From a checkpoint of a small transformer trained on Wikipedia.
Size: 12 layers, width 192.
Architecture: RMSNorm before and after each block, rotary positions, no biases in attention or MLP, capped logits.
Training: a variant of Muon for these matrices, 182M tokens.
MLP neurons of a small language model. Each row is named by its layer, matrix (down: output weights) and neuron, and shows model dimensions 0-191. Each number is 500 + 25 x the weight over its row's rms, rounded and kept within 0 to 999. Numbers have three digits each. A neuron's up and down rows have the sign that makes its largest values positive.
A block is one neuron, or neurons of one layer that tend to fire together. After each block is what it responds to, as a language model described it from the Wikipedia text at the highest values.

L5.down21:473497545527512490550479518572484466457527459521471494521525555506469470519520495472484543513462514503528522502515539548492498492478481516517482549546502462536499544507491488462512494521483497521466489489488518476554483507509491495493497506512519484486458502501486521520487503537494511509454516471491477523491493515463505495486468454549484482500539511503490522465477475479502508438511549514488487510475528464530509525543469514490511472476508553469478508458479521533502499551480495521450489524485488507528525481500505497496534464507504462501491545486506518496500496486518484524
Decimal points and short fragments

L9.down90:459498505518502490471446481496503507540511528501456472463514536495529527472485482473527499499535466507499463484493540531492455549516522524502506517518529509544476496455529491477526495560529520514511532486480504504511504479447500495503526512505499478512483491520463479491457531510483489481456514531475509530489497477508490470466525475458487481468471480485546475517531469495473519496511503501500495483479516510509508490499450497476501472474503559448505540481490529492462490559461496487521566503523533461511484510473511488513477505520503491487568489519509492505535473511515525546
L9.down97:509491534491456511510477514490468503517490484486511504510508452503500487526478497525450512489505490460508447496503494535467502515472491479489479469521517481495482486506522508469491478434497490503487489490494492520548495470523495506468484502490515513474485486569456508482520485473518520510472491518502478504518517503425480481517513480509508504473485503540512515537520470554496478486540521520519536502528522531504491526538478509540463465483524504530528488498542517495486464510467500522518489493455468442541561509545511541454449483525459447492504516537495502494503536527488485523
L9.down121:498484475530500441498515505517555524436448460512470513477487491511480514484529534482471473485524509473463471482515514504482499502524529495516493441553485469507469519499449515463493543486535512506536510477492478497486513544495478496499507507475469501492502451493446486512462495490504484501533508482471470480493487514473489497510508466431496463512483504509523504503492471486488507517542452511517477539528506488504537511515469501509490469493524467467482522501505495512528511470540515529506500461480461499490548476503487532490518499496556481487516553484562485476542514497466514509
L9.down169:516501477506505455473494538491553500477425486496523507502467507503499488515516516489522524504511471445514533531479532495510484492512465451483509439551467481494533474535483480484463552542540558469509482462456479478460496485535501474472533493464501508472504506472474468495487468497493487524496503526469481494481523535527478484522511498500518479480512509506462515465527501498494511500498482484522531518477473494524504486494496515530507516500508475467455499496528478466566478500531508459506507490507506455457532476499523461491480517470537495508463493495516479476499451487462496520
L9.down205:486492500482504444521500532564548527434493496488499463524488541482463504520515546512495470494518520467481494525501515507468533479541493514492512502505489537475523490527506503540493461477494505491491484467528545474511516472520470505527533517475565462485499509494549517514500495523520488495486562511484453475480493512510491557490501516512521516526492499479486477551478502526542450478495503481526511509506474484520501496542460487538497473499516506480505505510475491497521523539478513518519557531503477469474533496509514493502492491453525538485489466452497453498472454507490504517
L9.down265:524507524522464475519456532484516514457495497484500496440480504490530543476492546507485500472557561496505468489463497545507474494502473498485547487491517501508462458477532547488502527527485512522469535474457491518456469511507458497495484503496555517521500510517503516532469490498450500505515479478436534515511498512483499496489490479513505454513477505465525510500517485518476477528505472522509523526566513484487491495493493539493480518493514518454503494540491459505531490495461507532480494495494458436485507507461529530490495530509563483483508505511514473504508513505471462495
L9.down321:505467507502469473495498515457505464510485496494477488500551503502489507528505467485501487489516467498477471520469571452525498515526474495518490571479486468503481505514463506513482476516496524507497488476456453510515457509489495464548511504509473523519460529506552491542451483552475522527503511500489517554546497478521488489467493494499473488509543516514511513502546475494508525510539494521494525486517506483520535495458494542469498501467516496453531522493526483488533523516483482485515523506510518537505525473519480520467476457485521472494524552451542503476520550531494482499
L9.down376:484469498500470505519511537491514496481518537514494500507498531495520528507500511527492534499496491513515511501456524487502488471473487516512509502523514438514524482489516507452500518496545499527513504511464509564437508472508517491485467547536501488475522504514462459537505531519481489511499489540470534537483531437555549535534479546522474500485492496494519458509496490515517505535482518490539473517501553472478476513505505507497441459495509514569475497498467455510518518504498498512491482522485433510478512492527456462485508486490515462449507511515501498498512467517498528476
Numeric table cells, word fragments

L5.down334:525515518486487527461526507468507528506561505475510524538510452503508501515477500458513513501496502482516515495501494494505522476511516494512474470476482481538543489468533442554540518506472530485492474517523523524477479499485493543515489543489494512478523491495512478492575516516505486480536437506486515530481528494549516516509491480494511490507473491554484534485525528525499539506510522504484516480530491517511502531486499454514506500476535564497511448514473493493508444499464480469509520476522490539474483500513526545509489512478430470531528504460501470497505505495537506457
Table cells before numbers

L2.down1:478445457483517517528497502533555528461517544486466546540471517528482493508474504481487479485498475521521469499539484477496454479512474497519513528489532508497494467497495511520508546493516507513493512490484453504456475511519480483473558499522484525477562509524480462534493511498558500475499453517514504498499484545479485546478481506465485522459500450498513527501488521491483494505493499511514498480500511473521448494544507517497511467510467546538468481521495508476513470483514499482515440532453513462469525501494463513518552498511498489459483493504497509509516464479487496546
L2.down25:502468529510504529511506477495485515555495524501520483532485484475485481479481533537484505534484462506474474541517467486516476530501540466565500565473488507501510509472581503518530522514500493535536508484490480474501493478452522482502476511460478500486530493519507492491492522534505528524472454494443483503488475456458478481513469502508469498472512505497532486489471516489511474495540486494512515511507511488524478443534496518468467517483514518519491504474463503500576500500513503486517473488459527498516508486530542549462503534499524481495470481492478524502535550489514466514
L2.down46:498481515478484486488506506495517496512505514456503528502537551495480453468527490509508489449571428522461478516485517520545521510495532488478529477495526494479507500507507533554512491490469526544522493501488480470495528508494443483481496517507482545517504535523517478476466486504498510547489505530491547462460474473483485512519487531544525497519515491517447462526528475516480497524495486503476484551497497509475491527492529454487514518514491453540515463503478505512558483515498483514457462527527485508484474493484504497509535537492499466466501446510508470498524505509513530481
L2.down93:588532482458514505439497518491506503470542511499499516486517523478504488514488510525524520519532494473486478546506544509502536526474526522508462481499465514510537510429501477500527464541464487531501504465482471529516549482478514483541496544470506507496493510530524471446503465466509538532488543488497512491446518490481488519540516474518477517496495520490565506485492526512539469491519498497518521470466540507491496516541513502482497450508516485516528507467494505531487521505494507506463493484489506545493482536509497528469528482496501471489550520494491511517481458495507507521
L2.down273:482480508483517487534522531515530506515527454523473520524519538538492487492519533458466481550501491499519494476544513474500493508470504513556494482480524482426494478496495516499526518514507508482531516518484568488516449548469477543513532513449481497471486518519458501473474510474522535464505510473517518506488434517501497496457505518483519510494512524537509474499465491485480500455495472538479483528490505534513462495481489509521497466449466489528506487486520466469497465474497474495499484539507469499486471499500485499492496458479475500501524535487547526516505540552515508529
L2.down318:518473453504527513515499492500507470528459473499552525468528481462496511464472525491516460519506488479501475485474492469517481491530485487491465569501467487450500485455487525484544521496507466493514498485521490497470533477504512508527491545442516502488564507529510483503476529452505466524535490475493510495473454517508504535488495521525542535503507480452516498467479529526481525465522523498506495477500521512478518472525507525468520472461513508500511488473518489545460546481467501506488469513490488519487484495467502488535527505545470513456464486504455524486515494511566499508
L2.down366:508518508471518538521516523511494471528523552544487497499468530513489475513503536483465467536498490540478521502508571520542487522529507507557501465476515472469484489477489517476490486505428526499491546488487473506478513510546506503495490489504496531476513499493515476531458485501508517578486524496525445483507481520471494478484485488452454497494534535500508535508515530505531473453513485503471519475490453500496450483495522468475498510516532506522473508493483523498504488493486508506459523505520484498530495464528465509512540530506540539479499439468489482515483482489506475478
L2.down369:473496495519509529507473474484500503502491475471539527513497551441514519507478463526437500547499525495476461510490465465536479511448501462485530522524488548501494518484491465512458488532523485492546468497488513486515505488471500507485554487477509493503487496500478524496504483493494477500501449517467564512526499527483509506519500518582512462536537531514501489509472491490483479494540476499495495490493503507490508498524520475461490463500525501527487506513493455512501478476461543503504493529527482464497497473487515470571520496537469474512502533497547449470470512513532508470
Digits inside numbers

L2.down4:520471530495508503519483545498515510449526526512482455487471469474498516442535492509502496479484504490487474522440473490503501522501532483492529480490518522480499467559476487503466489497509482493475540516452529532501514537494467463494489515501482515502491516480500502513440529526494497480540513548512533471492458467469468498470518448489485489492517477496498495505520538494472459519443473553489514501492556492492514441473479504494501506450538487548543480471509510516508479520501515499509535537517474483522516517538511491514486499480467513493526505485468518490534462483461489537
L2.down34:502452472507472553516515476463470456497482523516504485530526533513551530486476510496481499523520474507560546519490474482550495494519495526469518529540525491531515503539470533501474515479486509523507558483458508487522444499506447506474473477473511507502531492481468509508541483513485497507504525517531468515490487525543513471463491481493498501525516490487527448515510515445500500498508507503463544478514479539496519517537472469462512510494501489505492519525479506521498538514503503488478484520494538468549555523477485500546529505511496515500463477494445542509508516494534483523
L2.down42:497487488552501502516531488500464504505507504499512457511488450514467489485532494527551524493474489468496455518511472508508488519497489511456471526500496527506476557500505529484457508557470553522484497511477527507488442559511448436515515481475497512495491466507478513461485465532495502540551522524510514472505515467513432543500501480504489507541541514498507545496486495528500459487536489504461513509528491514546501556521471491497499517496550481507495534484520517480515535476540498493518507483526499514495507558491506502499491505513498528521512511509460515493472501500503527531
L2.down71:499460499489512531489544484508492493538503493474489477491511530516496479533491471476519537531525478522486492483530464485486525518500546437534474485530487520512491464483465476518485529514473494500530531503505527504475524463523460479492508467528496505528543528475514478499552545475513557539532462476526509540488520500494492544500487486520507475582508505469523508466497486527548519522535500526499474516511521520517503521475492471496497499492496479518500446522481484488503499505464483508491509509521542453474520464512527534531476521456505489531483490544500495491500439524519539496
L2.down106:502539507513541515559483492488508534501464492516477456541471474526502489475494475489515499447496491503450511523503493472466499520550504499515504522480440501480494494516480469541486518456500516548507522534500470470497517502497467489467482454490533479510435470483507494500512523483525524489514536506479478521512541522501481477477467551492473471524499476476493471450548506531474481510482480528522531522493465515543518500504507511525488487494524496510515482493495531483462503522509533464523522476494501563500495510481519502553469482492541502500482528521442523519471484525472521463
L2.down166:530501519488516513503470549541471515489470524515520499536510505499513472527488461530491495509478511510547516465486441485515508493494496503501533511476515539495516497477511535514441548533500511521491532502527491519511475537469480521485464508460454526519466488471516522486504486461470471476555529495533533516512542500495530499507488474525513535525508497451541520476518485534488461490511472526478503492460541501562532501438574497540500524452502540470474517479497478490523516500490497516507514514508508482494475506516502508513500471489482500542538538469507531520513489484495482497
L2.down294:499473488474530499555536531511489519489493486550498490501482495520508484487513443454528516498516503478456454511496473530500485523552468480513504497483516520512456448540470509496492509555515521488496500489519543513500513491516473456494511503475467512513495515473485467501480533542503499505507538537494548522505475485501524483516459468484492526510536448500490539503534503529469483498497487520491536513515484483509514509497524474518529496441548508476485474499538475530519474511480494499546499481511497493543544511517424499560511516489470529477506532475492478532494484487475519542
L2.down359:532462503518553540492474506487492481465511515522492471542492514502495538493536468498524511518511492469472504528489485502519521492549478492475497518465518534480495494518523513512490537504475467553505504500511522535497511476509514507467468508483510433476471446525506537482517498501528491459494505510541510522551473507489495484495479518485542507489487469534489501563534500452528556498494511518495511494488456504548488456471530505482501521483453488547503525493549455469473509518497521502549511471518476537498535483484470513461514493484479483523489466483479505489494533472530459504
Range dashes and connectors

L2.down18:492506509530510537447527471489501486448496513501431461493490506518495474556499515503517491473459544515552483533511527506528503527490483509521522533531448520486491501512524506508531522488460547535489486485515462514498485506455465516466506467511527523476531518536517454484484458512510486486522496486515516501484480490478506531482481508559494472477510538537540522480499526522459534507525500537482540462524466453506492507510494481477468483519494510517540504460479464525509516498527491522496493482495474501502522506468457480470517544505481481465513501478547490510503516483463503540
L2.down87:507448498487529508482487516545460510510549509493484473506540486516544504514525501550512441504531533511490481492501519501521492480575509519542478479461530516485525478485518532520544475489528526504496532507526536496529495508501519519478500488470515517514468497502496482531469550538496479504520467517473508478487498435506538512489482548519486531514516532499523505500510485477513507509474466466463506512489481506531508524492536531501467514487462556506519504471534515502500473493478521496453510504475502453524525527506493493527456507499494482455514445482505528485540458454503530481
L2.down176:482471484501512580519513510517518507503485502475512520524460521493550504513517444483520461491505484477494432496513466475539498463508466510529496508530539462541517494569488560475487474482504513536456505483517492496459474497490524494441537518510537507502503530514520466508483527530493466527507529503473524513514489509486481530509439509493505500507519496509494504492547492520475511479541476513472525492475482530517528528517495527490497538480515524483546525498426490544500489497493507513496474489512490513484459532527526510503534496477517478509497481490471517491534500495544473480
L2.down182:497505479562505514508533484456506492496478498481533484512526482502503493526499485495487472506504507527493517528482539512516537510516507468517478522518508495521496522549515547489501490500483519437442491496492505544477449495512477455474446502543505472513479499530521531486464497531559472512531483530457516518525486479485471554469478545473529543507496504540525512483507504505515502560526482515515488489478478517541523474502502500512515485520520547515534481516452531538482518531497519500543481488520515450536465494515494507513527512524538487531495497509531475510551494510529529503
L2.down202:477453490499464487489494497515538454488439516486551471483481496515504439524502529458491523558477451520499486506486522514501517499511487477524516561529518475483494501499492508532509472555469494509518481486502481529473507508469475546555505504524542516517480503539515502486533495524468515491484537476514541510492490529500504507519484520494514517512469472482489509489489528477510557480498495487475456507504456508513490471510499476496505542489479448528522513488493547523546459521521516554512511470496472497487454512545530485479517470512506472505508478494469484514556526500474525485
L2.down288:500494546530474528473488485501529501463467474468504504473525505507532482481534496485495546579532426497506494466490499481521503502491467507512477527513514480445515462504495504490498501528511476542519514487468539490507456466453474526515506506496500516497470477511489452473498531515489485534474521513496509480504537539478507486529511458494536504495496511489492528513460479509485526480505491500555471498491504498494515488526550503493518494493492513508479515537496466553516504453494448477502511492518524510465511552459472509532481495522510433515491504511490515534524430460495513497
L2.down360:528464509514517520491474537499488517509522490525536505511469505509483487511521521486547525490454472532525498486484541508465487527523482504461525521539477497530484519465528515502517501482540527494510493424461503537517458467498541439468502491487493527479528487505496472491488487511534497505415503493490470470513458519528539517550541533516487507492499506472480497537534503508520502512478494445518477464489488530496539493476470493525508471533498480488481465488494481476505500516507493473493530517499447487518503512511497485479477487520444492495528510534562494514516524462497466472
L2.down381:546487507481489534503536510489515511527519515512543486483489470483464439478508516482472557527502536478499474543528467517525495460481506493506495513466498507516526466518500484508473496505483482551513452490511472513487520490490502505493492565512506491491525541469510472453506533494554484514547543476467475489541508500465513487527505469483464460508448507557533495537514490512511510449536501497513515528458527546473535491480502496508509516509475490471459542476485566502522481482500533486481484497478485497475516514492502522488490464535486466501528494526471482502522492479529504498
Structured-entry separators

L9.down32:501484483508499486530435513547478528495535483548498459472465460450525517483514513496531475513506451452471482515480510525461485511506525485492488485520530465516477494500479515499534485514512531483538468466569510493482515478504523504502457494487455513476516499524527507526509441486537461497471523525518497534522475480500550524491503438476528466500516488487466492481496491482470475483469479482480508501548502516482493492505523510514497464532506500458530506518495521500444506506533501500511519514549519504453482496514490498442480531503501494496498485479473457488510537496476483451
L9.down46:511538488462480514509566496534478494547527489486543468486469492478478508509499507484513487496484470524491528424508469494542509478508518496507494504482484535525478473503466500528499486518513510500521499487507486516469509481498502487459513500516509487508537458559463508509468475525484540477462539498519542518513484477545479556542493506526468506562494465465515472499505485485516496502481480512524473480481509568475492492546517480549532502511504535521507481480480481491528471507467489528470501513516535464520533516469477495533475499514531482516532514550493482541465483518515518510
L9.down77:506518442516505475499450500500496490501475468516509476538428532474474514497516503513520508485526537515502466467495510487489503541496470467476487500527467529532531467510499474464553491509482481499517519540508531478519510527462492509482537496515503512511511496488483518496527499471462526457467503497458490488482483494497452490499489497495496489497517495454526482510519463495510508460521495520500489516486516510464487511499515521518504486525511496474499497488485529469530496516507538497539513469534489424522528523488473499517458477557533474395504490511540495466539514524480532460
L9.down94:512539464454498492445538503481498481501482482481476508522520487460532557530516485509498507516535491477555513483478532457512475490520473456491537528496523547503531508452505486524476481508510504477518491491458505516520537524495492508489447493490456473543531469506482516483525454506496477516529516488508507526482485460514502489447497525514525480509483456498518466489505460503491495422498504479523486529497495488490518516453484528531524493507502507537529491483527456466491495485463500523502465465483538490514470453495484523517522484511547424515496501497500494523512507485521510494
L9.down144:484498493488493487437502516533495450544515498449506528494477507543452526515535506508485537532554465512538466477466481503485505538518502498476499513515481485494553487500498529523500508455508480507476496498475526499515463527462520504492532500508494487513509492494505514498457523495475429477469508531516464520498496515540501509534525503486480518491541516534517497504493516486515536498488480478518514494548503515524416510480498505506554484494507547536462479520528476537533501505486509513524530464486514534493492498510453528505544495474524508518497511524566513501545504474482501469
L9.down183:524513495537482464534482494431487497513452456476513483549483501527459506486503516495500526494533563474491481528490471513560543492508528500475479500504474485527486493519509518487461503537521480482516535485487491485503496501458515473496557511526473513536475470499504480482513525500480493525532516511485514467532516492487513508480493519517505523520515469552489566525514531463491508482477504545517477521530512472507491573442486478504487503545518506513499533487483502465521517495492556508550508480549508490540538491448502488517481509486484483500475480469515483475472500501493502507
L9.down245:545523508454467547474499520498559519484530513497488515497513496475507496532521512497484508540500512449476528476500518518471546469500484545499513465518512481494521523473528478501546515497503485464459501454516489473457498524473491456481500538504516519502471512513486491523495487491539544485543473509480493461493481502459477489520516461541532526482518490512528470548492501536483498474496483461504479512546536494474505514507545444517473508506526448452501502477517507479493482549504520503485483491502490510498476525515506537544532493448534540479512500506557519478467512520493494504
L9.down348:461506487499511474501482495505512476549487528489525496500526512490442481491513495501485476532506471524490513502531484564481508465510504510501481480504465517490538484438497483526457482531470525480536508505540491520519529488484491474516533478526469485518509505500469473497483509508528502502478457501459497516512460513480538485468469508490506518535543533494497480452474443491472433463562474510502490460497505487483533498520513499555500518480571547497530466460486517471522517484449463489510530466488483506511476500495510512502518509531492495518495479490496452466526476484521506476
Word after proper names

L5.down203:524504515498462492500476525522510515487489510486502488526475506519494514522510464454528484519495478437482539518460509448528499500511449476477478493487523493528458437465530510528509491507515458499518488497472503553515476467447478482515513550549492498528508494497519480471499465480512492485489527497537506515512497494520512508502471451499492494477508503456521518495497490506515496466500515492462504479489552510517542512569456501502546517487478490496472491473460517523558479487471524516447500503508507487483522546532472490448531501514449472456509508484502500505478488533509477537
Mid-sentence commas

L9.down60:517426492479515484535536461506482507517497500514488471466528496485540507508511456491533490521502498481546534421520530480522504495483530488488487535504487541464515548506505514540489456496480515472531508496520492475480493525530503516515494524478526483466501480506452512483494489502494542468472519509474509505462537470522535524535504503481454500495497458496515549529506509508520501488534483494498473559480441480525517470483502464518516486496490511526522518520483524469506516497414523505531507483519510518492521514487499505451479481496480476505522496498471522533455521508487507449
L9.down96:518496500484488489449438504517498487491486519554514506507503498515510491472521492503472459498516495454524476489498458503460510489513534473516506508474496481530466487501520489513507532512460519484486477483503475499500511512512525528505489539525518531489481525546515480569515468458500525508493507535501497487482516525506468525528498533526470471535450503477497460503496510501498533501506541488511485488516513425451507492555491512459488499491510478490479549470487517509520513472542491504510450427497468534459494502502488531531450495464487515519483542531490502481491533534554482481
L9.down128:501451512517526474522503472533512465492478495480525487479504514531471507509510467483517489419478480488517479511496439500480497522548536551528479480525508498519481489528497549508501511510493490513495514514501454521516497511476476490496553492532464462529477441530512487494496558485529511480508527488511534455486465514484546504481498542513471513532533506509449488486504494504526503490506536475506446501513450516479513514535489490449518499526550500521518492484516519470510504505506535520488506519544475489515514469483495537519474521491530531452486534489504485478497488514484508567
L9.down182:507510478538496499498493493516525509517464474475475494484515515472489491532469533491512506459541510478493516493500488527487483475462440500515538498531498478514543492513492478494542525499519567511509471494525479517482512484443505502485477498532499506507508464492512484486438532516542469468471488516470481473522477477486522516491528461480473472521495525493544514511517536497458476514522510508514497488471471543475543491469519520526510538507482514478542459539495451522527479472467460513523541528451548453497479483503467515500526488516524501492476443526544510494476498510480487481
L9.down207:466479518518528523489509485554517456495475481533493492523477491504528483497537542510494453489501451474537487500516470467483534522483491474522453528519530472515522482561530505439474475506497514528477524549496511494521492478474472479488519465532506501486480535490462479541461512495502494501474472459539488464496515503495456461464507519511492533501492501521467517487491528461505516478461512493517490489544496472539511554499474471489463503503522492508513544466468542455504521502491482474515509497505486467480493521479504478505533498468490516491504465510451526458491483553511477486
L9.down244:457499515485492551519501480504477507468555528510496517509450497534500456498475490504513481504477519451546491510525469471490465546496466528470506521533491496473495449489510517535510497536520534539524445488506434516508486517482507519502503521498515473515492451450504527490487501500496492480489502524542497518542476492492485495489522477522466516501503543484453477508492534507545477491481515472515487518493475503476468490481539537495523519512516463472520464506467488532537519522510497500529499547504499517444527482458473455532501525503524528477529501531544501471514536499481504537
L9.down252:520552496446526487498521489497580487507500498465497540468516488488516480454512540510481522484478546456499539465480519492487484475536459510500549498494497517487472463512499515523537487504490495475525510507471521477501536487529504527501456467471468536530458507468541530502502504508518500466482511519515524555511488522501514536541486502525486504480526505458488468524500490490524474497514476524513471512476528506496496482505508513532441517494531506519484496461518461541498476469473534492478495473492527469497526513466514529493476520538562479529488548526494459539515492503502497494
L9.down319:506517478514515458467470500525457487489549447495452447488464482495493501518460495490469433497484509503506493485517531496498504560495515511470483512499484490490499511522527484465515539449448470503532433471508519517482478524505488532438516525460508529496505485492528486523525524543490488502483511494464499527501527461487497489519482471499490520489502508505515477507499487533476479519529498483453480496476462480478513518487476507545478518439448514517492484492494484514487420500493488533480480514489509543503508470490471503474482501522489495526530509472478448528516529496487527492
First-name endings

L9.down85:499521470523481464512492495487530541469492467499493486555499488474488506522497508465573498479492481457490467440519526483501548501522470475493488501482497468449467525477516503448499496486540496520484527485484488510540501521502514515545483459502457524500462487489517503500513479499492471485509488505492510504477537514497497529510467490512501494485539504497506538464514546484515514486503471553475505455521530453494504525434503515475550522442521495489565506452466480480464504496523480528492458480526536512496525473482467492510506511459487514535489493507512517524520469485483501514
L9.down191:474465505542509518546480522518541529480482476546504488534516535506506497551483537508522528499512522521500527481502498534481506512506522492458480530495487522493473504479479495453518512522514525525507516524446501501494488488493505513469511483497508481486504508505488519507505521470459477470485492508503548539493559441504490495419467478501537510524511506499484537487499500505530496522504497479532511477496530446531495486540488521514520496507491455471463513509522504499505550516519514445520519492485486469516563500519513458531469478485517480492499512482552525496500499419458495537
L9.down213:529532487462456413463540493529495459519484500491507515529478507523532509514525505493529477511524526473500498497510515478496479453502508472489477483494498500511487541493468436489538505479490482482521480545482504487478466474529478475511522482504540504451461506453510518540521483499499462457497482466504519531548514473530530518493496547504535469536475490519517481487487511525527510523494485506514490573515509480491486479482514481502542496505550489532504544517573506497500501510510492509524509483474493456453475490487454471486490473467508495517491521492489528507488498497462486485
L9.down242:512468471536518513479495511505506508508548524479515491489496528531520513475521489501477489556463454518521489516469533469510509539481529534500487511548505496511491487484521513496511487461504480489459482513479501500512515508490531457482490510458544513534512511474497513532496443491493476521480518469458507498489526534495492448515491498515514469500463548442456464518543457471494484482490443468517504501517506515505489454495473461549521543500502540505497488514553519496490498510483477509478529510485474489451514479453485521504514502440495490525498457559492462483533491483512512514
L9.down285:512546513542517450514439487499532463506465526474488485501526496551454497473511536506505485482466482526523468511473542488480454518544496480459513509499493453481482526508517437476492488491517557458445496524489538527482492490460544471504471538502506500504498541503490526479532518463510489528487495530511500506506529470467526481540488545461526516482526516467490481498519474451486501475512490476474515525509500481526498481519447531460532474527511516511501530504491518489476528482510476508451516489490500512490475505508450522519483482504493513485531516479478524486535504508483508515
L9.down294:523465509473498479455520463459500485492474513500519485502482491492495504502486489525475516481482518504514524500501493485515512473465538522497503509528532489478493468529483469530475480495530476521474516512527482468540494536537480470505480468503505524493510527477526475498528469561534543507463513474527520483523545511502483530510496450527482471528488473493459487508452497480509546447508503512502507494453529514536465502525477484519510515435501521480486493483470467492536538544457506502504505494519548495487501473474531475480483510521497403486518461483476472516508496459498534517
L9.down326:490454501467502403470513537527558518492452516473504504499496496501481513505488505444494546489504484422513500542484514483513504487553500480504526480505519465475486442510478472474501533500495531444493479465489475523526525534505487474511514523500502534499460499536460532479500507516519489494523503537510512494496509522500508487478493477514503514490470538561499480491539539501486458461556523503457526525499495505530517527513480504476503503489499461481516518480507521476515515492506490500478484520504507525476522478476444463464477490537517470485484513520526481481472493520499488499
L9.down328:468528505526458481498493483508512482472479486464546451490485486540508478528483522467510512482517559486462482495519495502481490521491527498501518501490463488482468462525492483445510474487490486412478492551490500471510495480537504488497486514472484455537502503509534504492525469523460487491483499471514493473460510492459522544504510519529546496469473535467522488474522485479479468523508502497496489551541469472530515478467484487532524509533495488506542500523521480535516491505460429496517501504480506500456493495489476525443480530507503511495482511521492452510554497515498502474
Digits and score dashes